{
  "norm_place": "out",
  "optimizer": "cautious_adamw",
  "beta1": 0.9,
  "warmup_steps": 549
}
MLP neurons of a small language model. Each row is named by its layer, matrix (gate and up: input weights; down: output weights) and neuron, and shows model dimensions 48-175. Each number is 500 + 40 x the weight over its row's rms, rounded and kept within 0 to 999. Numbers have three digits each. A neuron's up and down rows have the sign that makes its largest values positive.
After each neuron's rows, "fires after" lists the tokens most often just before its 100 highest values on Wikipedia text that the model never trained on.

L2.gate92:521522513490545549529510499459447482479506470529521471479498528474487498539548504515527430467492565518509547460499425495561530528472536438529570541458444509495560553511557528452560399566473503484451517494521479563497513546419506525528490488428490524496456455528499562491461531427524530453542532495517548420463494499561529411467440533495510450541413555486506548490410557498487405486484
L2.up92:531537507554560541403566445443551505564566470541453517498493436534472474489478437475526470500502482461507504436528513503467442507480566555515508536513492545474538485473514566463529461532448495447502494525475503422450492542493487501464458507500470548478454482557451469481517499490439520398474493492455516519429536540563528483515476486452395490493533471493485579447487534428481459509519
L2.down92:532470391538548538530509556480535492518473515529493517513492510502501516482503420510485518515519454592518481499453512529564475610518529560464555443471463510446511462455526482504538447448494502444491466500442504468552520566496443475449504548510533515492539473579504441568493467542476525488559454516469457517504464490485537447510474451485528566517419454493441540560434539524576456358487
fires after: "\n"

L6.gate315:538517460508524459457491544525526432512553499488495455488448468577476539516393492464464568527502503544440536489512463516508490539552602497540478519489519557473452566517494485414507507469436503461528473523470497555474517484519480609524540491566501511577513522509583597528495551519493525498440580513502470485494498501448525559511535501448472434517531436554428548518460486482460431494504
L6.up315:538520445486497468451448474578546559477449479593501469555507583442521453463433509532441426531512456510506533537561514518520542518520480471516539509532547505465501532392541477515468524505527488524538512526519501441539478498464496500461522467507486434521497478494496482505566421524488553489527499519461502491446498494524476444473531526482473479518450498526581447545478509490496479507532
L6.down315:489498551503524517514499487455521540521479454491550542443567527504524530508424500465451474487492413473510441512586456464467495440458480468516520478485516457496470483481486480467545516546499576535483454461430465464528480492415530507503524506466484440530487518540445485520514476511481478430596401564535446518569497546545587477497543567479476438485481527527449490432478446541515446460487
fires after: " A", "u", "i", " Ch", "r", "6"

L3.gate4:519440511461443530568442571537502478488523496538440522503510514511432453490532533489559500477487448478493450467458425505473521441441490532514551457498568477490506485466410457533483421491468467456457446545553466547545520439523518446481462462475579525447500497477518504557485440470531480530565494541511613510530536507566412493489507526485524470510474535520510516477443548472488467535546
L3.up4:460490557487435500515441545499536488475464520531562521418548530485425496476485437504517509477515478513517491498477403425486581473510535528522570524548439522505588530534483475518420519464522563477430462490524523543520484400443535485488533543493530544452560515484551610552519462600478504523495493462444547529578548511504429514551526464500507518499434516524504443514468515478447515470481
L3.down4:557511533452521550470458528549542509497487501474497481506486506441441497489474543458503489435526493489544516525413518446438543510533539494489468525463553505495458551513472522521561501491501557442497496530577459541480588533539485497482518458565506540534495428461536615500504452608501556548509510476529492487490492502530481532484545481483529572529548511548469495553452505523435422527472
fires after: "\n", "."

L9.gate250:475515530437552461520446471482533452478467536487525552461474539553529496548492495440570547475538490474493469526454502468423414479517428528440518484511533501537450521523441515459451432511458437472567477517493430487517535463524470449517490502512471516520506519531566420519422490473496558503488481459526543500533579488473465480488597542477444460538492528439521551480560405561473479484458
L9.up250:461505538452459447596555468562498487528507515480543478512524459550537558568476548437527523398494497535444537492506458538492455511566504517499484479512498468531484498526422514488556538507445517491458393498517467454473489594514523465546505520481469444477540481530523549469530568476596494524536462503437577540483492567475492456503525519510477587484554461455519529544515509564459472496416
L9.down250:536516452444452505474521528478493450487541481433510555511547497501480498517496491566475442501496480452511488535615494492497498481483532498544433530473446430497495518471535533451499452509481546533516520394496595483511441494514473483475408476435471528456514531491475530520535529580597493518546447489498443443477513464447552506504488477509513515437441545546530419502571506522483543521540
fires after: " 1", " s", " ", " 2", " |", "at"

L3.gate150:535488477412548408465444471532467499588481506536525520514493584504443520521500549484485489495509489407465472487411474493516497509480502522483483559377521513451485505466530453519545485573520528471437506522534458522461509515567419490547491487493535523532512491505528397501533523406507472460504541495464537433407483458513523508471493542413516510498525475489474568510495491510494486523547
L3.up150:522452494481517512559541589501530538463522492548519520574429524593488465465526439522495523428442516548552503501522520525498525536457577476561497560571464523440504535483458482469454483479575507548484453507486475489459461520500446456544400442535516513439431550501480544462502468570556515499496513497548465442496541555530471464553503451554592515477460485454486590453454488478600505465553
L3.down150:503436476479457513479483534442443435457467524542423497473506554467509571463482535464477582517553459474499563513411538521465612472449491536494474470486469533479537539469531514577459451514516451536375515540498473482446460535546535453510416470473497531506522481505511582470546526485503472448506517503539459465520572452488462514482612508524497587466528460509544530592488457496435475553557
fires after: " m", " 2", " M", " 6", " 3", " 1"

L3.gate321:545512502470425528526431503482506498449503513510441443473453480464457423415525573488614478464467439465545530503415527521519426519554521397493556434485554500455449488453527548500409497470538495473544455484483499480513449501514512499500412560526520599487522437544576500495478453509494498583475480517509519460483493511454448456473462488496448435492487486455519530535525481508448520511561
L3.up321:483485451477551526534497449473473463447526500502430570498478517519417409497519453509559560536487493500508469480492489444508464560517414542508540502557554488513456545505538469559473542464584489528508472495549505460471542485477538569491393534561453606463519404543567503569523406505451469547487502490561443500475472519483446465470452481537483514479482526467520525530465436510485432520537
L3.down321:529517535511534534495501530464524433517513514542503468529533528499449447488526447557462448522503479505538524397561456510474460541472469498430590470514484485486489484602520454459531463475540487513438444502480503514539569456493494508448524621575488536479578488498456534599459476552454481479434546572431480507518429505503565445501479561542527494541512541518501539521501478614481477489442
fires after: "2", "3", "1", "8", "4", "0"

L2.gate446:512522537575534474514487572488449464518572499547409525468482518437421498526608507530473496533502539482500522496552483426540463506519520505422523511432513470470505490489496475459477495533496496471513470475559499580538490492511437479533489483503531533480554569512472521616474490449502537515476509539464500442509485456490507576466529557509501528523523543420582455470528528506480478537498
L2.up446:472414511495438481536476528482476514472519510484545525511507582557482486495554432475525507470487478509511440487425462491548524460512489536470496503485473449494518554527507556502548520482489490468517474534581457537516505464407513423460537500458558528496522521550574514545493462496483467449452522457552488469531486484502465532491472476527584482484410513568492471432559527523543483520544
L2.down446:513459449501405542458388570546535524465495486476518470503572493496483485542512501540495480445533406463536487529478504412484558438541547499496552526487494541428482572556501488445531512481562490457500497502534500610401572549431507463496470490550560445472470516461541449432497509546504480567449506458548426542498519517505555562438444431538537478523466508511499455494544483506485507497541
fires after: "\n", ",", "s.", " |", ".", "es"

L9.gate42:532495532472566535502503522434550466522535448500537566506527530538430528505407507441502530521475492487463519445543577506472453489468492479513526505475486437500460527547549455477467541509569483469500496501463466471533456545472493527510533436462479493535526489598510492463459521461519511451473456478543470504501438529554522438469490511452488477534547481517483544476523498473553491550517
L9.up42:504466481456538411507484459521450499478516564529516472524464561450566482502503518433503497547540519502538445525544439498457470474428572486456512533500523477480472554452514554423479445510517464588492587484446483588544448473531494504531518433503524570486489492483482478553471506474534412466495575524502505451494446491471520564520561519470502460480509521557462496495519429554426395499499
L9.down42:490480509516588514487527433520450445503522454470484558449442465527556511570399540509483546494505516420474489464480520567528484487444592581442543432570529504460505505508491557531461524472529538514497499496463493516527457472555496540526470439480573518485500547501463444508461517476612566492535486454509482541406443481533523502478567503454472451481520489500530509542485474489503526514438
fires after: " |", ",", "-", " by", ":"

L2.gate61:532512446503490537440514439482533455519532496499445454537529526478505448559500515542561480516469495454461521525476480456523479532471444541514519490467469465459525501410579525469510407501583521429508506471471514503522550424526481521528520481505542503518552467544532503450466506492512508438454462555540469503389514499544459493458527529373501517568493549461495536499490507482511486509542
L2.up61:570521399482497580516512470456528472557562500605488537444472497467520501559522470517528483540497524502505509504485499485487504528523502608488513512492491457528516464526436488453503550438489478430485530508575456495517560480489421437538515432512538524521512476545447487516507504448497525532473413487607535530493499560498478453473576479463449445478481464559471492583507483481603424501520
L2.down61:450342508477501590531515495476509499488483493510530543445485502583506512481481503546523557463505507616549491473424506496551508490529463513516573466503423456473519503578416537519513511463443533508551519475535437493567583532478509489478454561530495470470574524518468451516490473476514501506526505427535503564472477470519483387499526441524552512496507451482406542553387483552569506486493
fires after: "\n", " H", " D"

L3.gate196:539489508524469534485546479460512536511526463515523537583405523513492540520531523481481509540478468472565451526525548496508436446468525500520473503441524492392506489505555507550535477556555448543456488501463498574476496498515464488491434512416498534521518490517429419548486471523524516457473467500479533447483507463528569529458527530469535483468550511408521579432550493491484528457530
L3.up196:522442544486570526502499478471562509406380436435509539476491555445539485542534511534478553519482421524548553567545496430497401570505546488536497538525407501502499493527609466561397470520493473512527508476466530461500446475451514531486565530451478464429460504541553532538533503559468519521510544493440498484549511449483597575486499420520527488501515530494479523532493531563502547487428
L3.down196:546503527460535485526565496485436500472508415524554453473547511544472492509549531551488599467530532512470472544528528443508484489416502470494533488523492501486442561474469501411522489538472503444546565435542513520514444529478505547518580525512474465492535522605533578486555518484509512529478557464489542443517521513434509500535494488465476439558454506536516503426591442542496547476553
fires after: "v", "ill", " v", " V", "ov", "i"

L2.gate451:520486554469435501541495609516495520520550478501428420535538512530518469426537472491515420549486458514490548426491500601469508488483540521478507490536530540420554489472555507508464496469535409571524428457512427610532467526536495474495481451553550518518471503570583470575438496427518506540535484557458519501482535477579493505440495488529455582521479539471516480408519472437501455512553
L2.up451:505486486541581511429478500517492471575484497530436470572475445539516406484468451458468533458493506451500501491498460416483487564567437471516463566522543516466445502470481525538513513544550529486543500473501516419510520568428509566461524477557456431518469449484536498497510454539479470563502501493500491512502477568527477455525417489507450508509487495499450498537530478528492513406554
L2.down451:462432491494566543512448527498469458498517478504467463503522526501459516514549491497546525520461494466504524477501559449463463456550537489494479535526503519478513481504538490545446512519513482516473523450567504506575512506547523485515501473504608550586521480579530527589522428521540497512495526493486501575435449487495500540453424554553512641511483497470505483430463493552502455474511
fires after: "1", "3", "2", "7", " p", "4"

L10.gate559:505477459546493473534528498561502409533513496487434531419483503509471493485492465549441487528496579429499507442539604473478481489516473486486471461458490453495501513502498460474547485461552507558552441506538469489483501502543501523461444512492523498525484501553514545507450503491535463493448468529497474482562467468475536497542518527469517508448460506502376493515573529522529449585538
L10.up559:527444530503479502553500502581446466470527570538489504504491544484496519530415521436512551494548503490602526447579521523445543485516513490474468500431490517553567538511547505432456472467477483453464521515469459500457492443480544485424509467518525472495505556539519484441499559498559457445607543481556536484517447472528510528485551547481498511529489478471450486572468524520512499536489
L10.down559:523550484489459513455455487487480528557481511494569477520532475426521515516469443485504521505470474537500526503578484470443495541495454476465520510527525522468499539567524523602480457514572551496557475498520520493564515561552561503505510508508520511521494494593508551479518581485451489480465500524595519474517522470599532532471521528607470512527534488488502453446449469543481477549497
fires after: " S", " V", "ri", "s", "es", " s"

L3.gate130:490498488463437404486486560497533453545435539558497398420481481477550572518535548464534540494569495539450521426536557564471554485425501477504455490512464526484508503537485448520525444476476487485549458460548489424450489480564475423560477485420499493498498525522499511530429547499537468481481484546458498489515465428544514574532545513473554481477501491502477482550542523549503510514510
L3.up130:532540431422540522449486512479524546500475488513494510437459493488512491492507521468569540496532509511473419476453474490461496502526433509456484484494521466507482499476543608537499509461412552517480483501502494424494510452530530493533528474511528503499563497559472506489440519546511497504538484542534571504481542457434345497465519488519507481469443485486437372511378527488518434527510
L3.down130:527483537501478483551534451486581502482481437477545497504606424491568588515474532529553448519470518522521460546522434466482540535473455560482500528499520506500527589529495506526420501477510594444474503527465446551515504581537532510458569441463511537489515560475518497576498527486484532485501525551518515463534498514514525414430486489485475514533491471467506528579527443462541476498502
fires after: " S", "r", " s", "ra", "ol", "or"

L6.gate430:520478506564416408492557484499499506494472434512544463514484508593502568511498560478482514512542433534474467475493532544420428494452489480529479492438435579485483545580553439517496480491437417492500449460435453550506532513507476496485509473522538448527537528535571506441485549536526409563563491449481521489550505483505549491571571506521523456456452465521439463462485443500477476477492
L6.up430:571557516504455547487550504549491570431458492484513565511496441545498572484522536517507522421523495512487489528515514550462511534447546540492483535456542470516428487521513501456552543534469492440451493513475481489539532585569526532496560496483437486561534456478477444464509448451503472510611497490428563522559472516478524432447517557510521476460490502549470505458513583455445437509520
L6.down430:551533487437513504537517546543511477507518504476499571513580559455491545487447535453505525513549453474560516505502468507488500462538431556597416531553530488538552524468549465494459570529487521453501535482524523489401524509486532485408543512502417536504429508506519510527505522493502478396481488524538533497558475555439442506538432496561506466461513523482484456512530463495435487500472
fires after: " s", " b", " S", " ", " B"

L3.gate2:521485514435470521493457496554502498501505428502431522519465474519511519521459529468489594489467492476502495477486539497472473511495530528538502492443616499531466523426536506527571585502424480497493466461441398485435500492530446528458444461470548475487442459519508479456468470485530509497447473464423512415388496517520427457484543549417507504500583519488494569476444485506518445529531
L3.up2:573497499483542502514512580505565529487515530547565547505471506518517484527564476478477532418482483477542462552488475445523419516499482488492394554484544552489470538495452391550476474524535492490404475525555482560476540540477403473489447466589531589499472503519507464424549460526514482494472532454532445456481493502572507545545555500549526533521521499516479514500484450490504518568518
L3.down2:499476503488563453533570502461474559445499485519482420493479579499520482575490475536535549522423458597432531460429485536504582485524485483450461529513503548467414527522489472486431441479514490499419584537532460471512475547526520512520477540531469518574503485500519450509463498464493461533504518483616467511519549460544435496500505531466538506471458473564499518554436520527543495558515
fires after: " 3", " 6", " 2", " 4", " 5", " 1"

L2.gate348:499547477528473449460491504444532491491532510530504503510515488538550480592507532422567488486459499419522556564489483463489492539510565512561524500497451472478425441460480510452459527507456394535537525470435549512496497491546437514560447520527498517556514478487521474480513537478543500452541456544581489476556558476471488438436508508355510516540514529483533557564540410566523509522477
L2.up348:482562439570568495539558448520546515511460531500531468417464462540477505515605546448461472467488423474562511510542496431458467491469460452491516516522555452493485505512532532497437548557470462541499431481469526425441501565476580516491457580502403488490504487518539470463489476555481512548569464562541527519524567502509469498496456463503422415465470530491525523491483457551529538484519
L2.down348:556599512470446523491554433509532446453462530444482430518540496565503545568498524538482517475555513447523484567521478529505488509543466477535472505478465425488481468522494506486555438502514428454597547516493503455438556438462519506529421516571497475494525484461523473522482522528475500597499476503555514535492514533484496492512450450507485501515471504486550497500472439532483512511525
fires after: " ", "1", " 18", " 1", " 19", "8"

L6.gate487:559479527502530454538495486531478472538500488500491469483477504545473456522433485423485520475497518528480517516466449545460443546565500462502523568488510467499494648539562432436486451441548516438489507497486483584527467522495550490559514473503525483519560556539547514479500583534560489450557544500522517475539521499458508528450482563482522433540531502485459521449425515585452454540561
L6.up487:511465498545516453588532442420436431517478492466518493474465533442511489459456512561570543540500459517566506504484522430504526467555491452545592511529558542425444509482440528528494522464518449503445514512522527507473444461439500544457486448533513482514469509495435465509540487521542542541456502514509518515535518557555501499489530396507532472437484428560548533493519460429428465510513
L6.down487:446560547470495513537419516505477516493472492439547487458467489523473477504498598535493543528505465466468470481528485526563401412439506485456528481454507511506381511554493502521470472544502487454499483506509498506498490501584425468458451528495480518538471500481492463563473480484539537448488489560479367504515464513469534457543496488506520512458549527508500524521556502576418428501509
fires after: " J", "o", "i", "u"

L3.gate58:527441545448514497541527525500501491563491552550449492540405469511417517501538542461436545451486504466538461503461511531563470498568525440455529537502553529432451483491565492512495492492440505557452453445449464504498528557538445460498430509506505469523437455486455442547480463449503526417484500475471498482427498471488495511529513519464477503433539511451470601451522484492479474519480
L3.up58:544508438460485428410442522526516516509487526548494469502468547464502568552497510502503452487487563498542483532486491558581525532486458524499506486511491516444515548428531529505569537495510516453495474532526510503542484498587459500534531450476435435559529463470480521468473490453460518511403453497499492501507470459483503484550492546459532557578466520402507487506445501519504467434548
L3.down58:423472481520507411519493542501489521532496524495545542503516566510540485517487479494569451526463479584480531509449521552500491486491542466516480525554508481555424458509501440530447517528463511490477463494559507517490509486532475515548464523448478526439533467611569531463570583411555460510538524444525506509502428493509515502504436464489543501529515525491521511587459493603458508416515
fires after: " I", " ", " 1", " 2", " (", "ou"

L2.gate346:477536468533409500446537452460464490507514475463518506496448472552556498493528430511527493552458442507517521385489473506494430526463546439527444583533503513514524483521453486541534519526515476461562541513534521465506513520467487504433531563427465537436505518535499535447513516506571527453492526509446503520481498485574526487559491517472444430446516521386574495457505550574475472438465
L2.up346:504503440525504504457512518498484474478481512442466549472472436508552446487522449509492527558443465515488453491447488435536452489532515398474488484511476447521478512484496474538456564505465507497559546499512514475454511527429432429475501538470428554468507502541506495483522536517583490460438501463510462454566500497566550551506481504527483381495524511407486457553536530504504476548528
L2.down346:533593615514556502543498507487577520464460494455488499485483521499552469533449482499461497554478440557470530413557507536498536460532525476505587578574478490438491474461506525517498488558512460443601502548480507450502578540533464548494495541492499458566530523549492507506520482524504474479526499553393506551499523502499566472499419471524490514446551489456511474469457547489515490505415
fires after: " T", "ver", "u", "t", " ", "h"

L9.gate154:554480488495522505469528504540535487517542427519492498479533450563491490587530506487509534510393461466491521455527488531504478583413536472469547562385521450534455502531447467448448486512541503513493447550501522498513546531466467489554487511525500534467554516491492455497455544490527525526533512482464506451458509479480470510520455551480563495501457559513420540569504531512565483482575
L9.up154:494516471563456535508543499512478463532476536567497506498432428541569503529456599448497408468526523529532502521510514470482453493488485455520513516400514464511502518540513542510467525462457487482494505456509518497455492441516551480478555508494532454604574457535544501452436474467486519602527507422523509507517452523518465484532517528533555480531461536463449410475454513542496473422460
L9.down154:539462527490535562519494486484541535446446506459556509505522455451474522494534467466500509505484519481553474563530497539581516508527447551506467473504579438514555521420490489560535525624489540560540433519499501458588562527528543540512481471389434492436433507483478460551406485526464474493534520510571492492555513482549487484489531489540475465503533413524482481497576496427470512525436
fires after: " s", " S"

L10.gate326:533513483548458531523466496512549535462483463443512496554448461518571427461452529515478498507474512450457540510493527466462468476544516422509421546540460470536498496555501522561539573469525452474548472490470485523496447499395461544478472521513456487554503422489592514461485486528466487475456477440517461422478454461496514445470516498406495503595502525518488517543501445490493520448568
L10.up326:527504582499509542444536454498599505505564548521431488449508512439427526416479468490500524536453526569506468533507533540510502506391441527489500487515555505497476496488541549407513498464526467493480522480392477568510434494510474440517495458508528588493485458469545571414494492542450516539521551443464497484561436469504510532518429486455488554510524519460494520468496498570497511484532
L10.down326:466511546557505518570520553492474499501459599525498499498488515462471465509493518521451530418500521459428572430530487444531520505520530510464450539511422518456483442484605437497528406538548476492523545503466416565514436480453439497419446470481571509529465463477467516483544523508506521422416483501521502518488523431541515569495484483532549464500503457452512507462458414524443525387492
fires after: ",", " in", " W", " T", "e,", " L"

L2.gate335:439393467502432559468464531471516518466512511572516494524497500516472485483565415432621518491494522542555553472572501466526458434468516546533532480550544497449486505541466461544511517538511536514463453478552475556443465498516507525512456470398508534502504531505496497531505450470480519494501509471452523474534533431463518503489432533451516542457537469408480545499527540483529512456472
L2.up335:504510495507598530447439559472500491442542427514477525462491617476506523528412578435496548510477570519531544511465536580521499535506490514489434512566539484489482472513557413520484449521480456473567481506512474466514482497487488486499520461486559433568542509487484463557493505522540522613501451511488512505488524455466527525394544510562553492510546483461525406526522507454526465546451
L2.down335:560555527465539411528525485551510411543493501509470525489510465531487499478475525539506525521487460444494502432509477547433429569441447503537501518448471471410527520475586565472524549450473491563528473453552441432468472512482562505486531522508498444438501466496517454523438476537534523545491467551476496505498527542535469526506463456551529500458464555562482480485488468428584447473451
fires after: "iv", "v", "ov", "ct", "e"

L11.gate75:478514471500528486561523476514503430520462516451485509432512477521406457481447468563472549532534508447452520441562484478509501533443520589528555505517435542470497576524519555481512491543500529501496509472436496544463472530454446521502509487554472497445518499513595474474448526471504477478510465472520457445502498543468472497470479495421515512520469566543478549515511439460562508490512
L11.up75:506509532386508555445437416463535518521575555551548495504450541490449487509493456408536540453518506420453478514496520476475617503456510520522509569494506577514571493496537519506466530431507542545539502544527467519511518461552548503578473482502501560453508564488499463486540488561526543446547599518531475502477442562438501545462546494502536471477538462457520492497545508462579515579483
L11.down75:462487504474509490491600525466476525520436502452504488496561581489563506472455518521526557483530455511497477474441559524508550473490538489488504503545579493469471596479481559518443567504500526569485415537538480460461506499512486509480524476549566523480485508420510492482457532465520548477469508534451515587542468506519473459506541426472535559451524539449494396492506547485476415527538
fires after: ",", ".", "\n", "-"

L9.gate30:516419504599545509483514507505462495494553504465482531539547530500485503481495545497429493532489487482484504508556568494513467416549507463488557509445501497568492451538572507444543514498473459474462499491499456494422513514531528476446535443401531563577504446536548479535499520494499473549495479473494479492502496430511542495479477618481480524458446547494408500504533513518499509456503
L9.up30:520419505520496561461461513458480515443576539450475507572552547494489474458519453471451483465546442491523464529515543499454565460478512522442531523458492515562451491540474545500489525463508513536483504470485466513478496502485503495466508534474550566515474463489477558411459503547463438503499501479449468384514523425439464503409427549511594545462480500502493466450568477531544448471447
L9.down30:536473527576482488509538565542475546525490521514514495467497544452470483467494534463522443473423577517620543504481514495509463485509466521497546454462425419459455456564510564489520485589514512399524494529472489537478521455473448556506501495459595548459525501480497471509562538489516448532493479478504427544488445551510534518484459526488504484479521557458477505432458438538482553502501
fires after: " the", " |", ";", " of", "s."

L2.gate75:496551468545488511456539449481505449531551465530418582511477554485512485501466492486539507535479502399529547508518489510501438526494471516400494517509549478453507503414511487529517433510522490453509460476485462481504480478484455530534417553457475547518513473501498529561502475566552514524387397520511557411431547541489494489471533503426490467414498568500508494483499489501517545518544
L2.up75:541535474518484594395449557444551480503510445521556524541496548536420494596450486537545560532523530465510458459453491550581473532510435543512502553530533482520444522424524518488572491529551548440465429512487479508441541533526428467497480421500537540536462450502470501564470452505433512515507466533531491468490489530447481446520458540487484558550457487522458479505494550474538495464508
L2.down75:495540528526544495457531465449511524479486522501506488450501452407529461494523430488526447479475536588434509486449504517501436505448480508492528513511524424498555404503450485538537550568529440530530515503426471445468477469504559511481484539478495492486554510539518559487504452460433516535427478543487563534430545494491452538500457495460504544517574529479459532521457537517524537504461
fires after: "R", " C", " R", " E", " D", " H"

L2.gate186:536437512543418490425528555524510502445451487482535588452509487573492526509459509519515505512495428488498517472505571523499486463476548467503464510467560557483467432522498536444462541456520512540555495500513498410481447573478538480487509576500518490430511496573505447463434429533526480494440511468530505473526545448522567462498477512477490488472536526467468482474501499447524490563513
L2.up186:526481500608447459510501539479530479497500474480470461534527466511534513453498541544474481545466489464490499487512508492524483482493496461453475509554594537530473455520471475524514574464579472526621522508542544464491475533571484477539491510462466500425474530516543483502453455541528502605391464477444487453499504469514504548518515492466503480543545508496517492561588462502459493534523
L2.down186:510544531568505592426484502514517523484539490415482461523515486534514500527562524551533506512468508527503479487519466488474512459531504524455508458518471472502539473440466465521496427498460438541564442444489529512471536508491490536567544503588523509500464477531516550453480530499479475533559524557524527462530535510516453550539427503416496553400505531460540432428438507513489461547446
fires after: "t", " T", " t", "p", " d", " f"

L3.gate70:478540486477471406517434486496413518462443553527473446497488543493477481435471601527466473487499468494501530447486491469522486529549495384459528504476463482451419478519541415493476498507464515471500521523528518438481464487486508458555504539479424489499553484494525472533486512515520537533496471543485528415464481499501498531525455527465554516400487544445537524491489505564474502464492
L3.up70:445517472513426547469470462471472440466426462446554498484558519475524492507500490460532504458449538488497482433542452589502453458494471492496456541522458392503478519562374417537412520470588470546500491514485512456491551464454496491560520460465472497420559516484561513463475470488571436503438463462464429462497496494561448519494478492507540474489480544555554514568488438499515505503474
L3.down70:581563528512416523573465485504512521470507522579609494513480489527452515478515544581523522462519525445546512510526466431420467489479572517524453558590481544538522459432491567473501432534501544493398475503532515432498560573529594522490505489523492536490453538513477466480540545489510505539546460537554462492521475502500455446500498461525459454418485495589544508457503496572478538517429
fires after: "ol", "om", "|", "e"

L2.gate224:469471523523471486484484551491470501484508543538431524461548479527456535466488441537526567500489525487537518473510506538478509481524564504451449524570474492470515508533440474444542455502480465509523523451549444473479527494497531558509502509505582486573482510464448499575477461444498596516542505518515467478574498543575515464490515509540549435517466529460506548405499563439473449550520
L2.up224:467519535517544478570420519552501488467481539526514515461538489454467457537454485493451589463509506486538519516526500461566478504591504540503494547525466501470490494454497472462490492532528452472514482433553483475569460469522555564528472496530438412523483524489482520568447533473531531520544496449469499514534553533469514475475473515580525516487495535490530514505521525436439458558497
L2.down224:491489395459478476495527475515467455489545495460538513524597504528483534516516559484469475487549530471461508480448539506548501567504474554461505496417514498581469505469476554483491471493531594536506499544494509496502543504457485509487451463537489447518536457479485474516487482481515497522459429539493482459482448519546557543540449514485482555573533484545525480461483473515547484450490
fires after: "i", "v", "iv", "b", "ic"

L9.gate461:527540510452520474460509507506413442466538551537517565489533480547517458484494517427542525541471539469405513507542519527463503511515418496478537536496520464420566503563517541487570501581411452427505485480529533527543478431554495500513538478547507500540512517516509517539535468534568437506496450493500557441533511434523507616487445483450504515526501482466501485482522547526533450524468
L9.up461:602501560466480493498531531592453481479512516590550540499492550519447491521497504462452511500513513528552499535490555531488506552601435522500495522447497496508456476560516520536516469501503491498447473488582427513571485423505492484489527520439562474456502470531540478528447519482504478496458428379542480559550548466473534546516488569493583518532502462512511463524581482575426485514500
L9.down461:431472510480548513457519489501501509514510505553525519474578502510434527494506516520486526543460510503451455526493484426498471494529419510553480481487553495477473577481530506444521530481499534414499426513511598497498585534564586496477519529500452522455480496522469512504527536493557492518557412416480411488537524540540480528536456465499496499618541505422526503524521502484423507487453
fires after: "\n", " ", " s", " (", " U", " |"

L10.gate390:432513512619516504557544470462450449473505513483518517470474508486502497439468530479488527514419532540521503445475468546609437525570544488513504556530519541519493505511430522494543504503452469541536436497409471494516504459521502507468478542435449456555431485502565449528502500486520498526473531499547486485510476458492515504515500464456497534492541507514539486496530475487450452541496
L10.up390:485569560587474509507528478447454446523518518549534489549513509490485512465496479529417467586517456445488527524566492486491499486446520575534532527517511533542580552514506505533500539542527551447465507552432526527489537470450579492512535442518461543518452471580524538512535415488444527474450549481504465536497516525473477486487457541515504526535589439526531535445534494507486511482474
L10.down390:476448447500474557397494509502473464440558574455528513508488490531492522548551535491570544500494484419516550512518510581507519512456438548475428485529516443492487469501554442472419537588403497505444515542505485487463511482497521460496498500484515486480518515426459447503558525449585489532485438513514458440479481595464438482537500459498522563534612508431453518532530530447510486546537
fires after: "l", "al", " 202", " l", "og", "t"

L9.gate546:523536475527543462472498473506545526517536503511518577509441512551502527449527596452504492438504502487469509432530570498488500476578510474465505540498561464446545538507495441525508528493405471565459455497444511484448533571421484536483488473439549572467507485540538456490552495494523513500455507552497467428536523475467534531560581407443591461524455608454441488501555533520507483452582
L9.up546:537474480498489520473473474516573544545526490449532493483562483486550532528384456475493468510466547518455484485534521549428507508573551514477496490480512559501408471483467564521479533462509537527525518479486458534418494514494419386487436474501537479532507484526558520494453509527451498522462533528445405381551500551522503506595486504442577551606492425515510482503528432578476450472521
L9.down546:554465511577523474432506470448536484499488484526536518480476513516509554534556508493473535499521499447447545554502458511517492523553560432520517532527499477474520512506512465537522480428503539461494459485472465453471446518466494388563537503501560495499530412520548440482465479559459559586441501553583433532527511468531437482566519443479515506582568555438538549507499465440560469459482
fires after: " of", " in", ",", " |", " ("

L3.gate174:527417578439486465519492495532399518535538481477455512464465520589492524571555572494472501499487450410450470524486461572486489488484487506443511462477493442458495535513476502495551400499479460539465525461480431508471500531510475492519439529493520558398511432527517447516473580390515495496539479481497487473460510447490534519425508509471509456445441553487474521477550483562498434546581
L3.up174:509427499477516495521515482566488538512546548421486513427506491577486574570551557515440478495476441422528445553486470527440400475540523499515538524473504497444518471523512512486493511535459449568548485504427513540492518529468466458477488501499513449437618459484539510487465514497589470536528509454475453481479540404476500505500491495461510448489505559479551499456464482481482469502476
L3.down174:491479554444415545554541514517524443532485519410527459538495445443447511458460445520508543463518508481544509514589488522553509558527514554478470531463473476558480515458443533526471520568522519509441453470509521466589445491542460444444451442520516505412439488470530529495490488426460579515470552444460431583462470489533482488573407511525501551489450494542520495559529521527538503491436
fires after: " 2", " 1", " 3", " 4"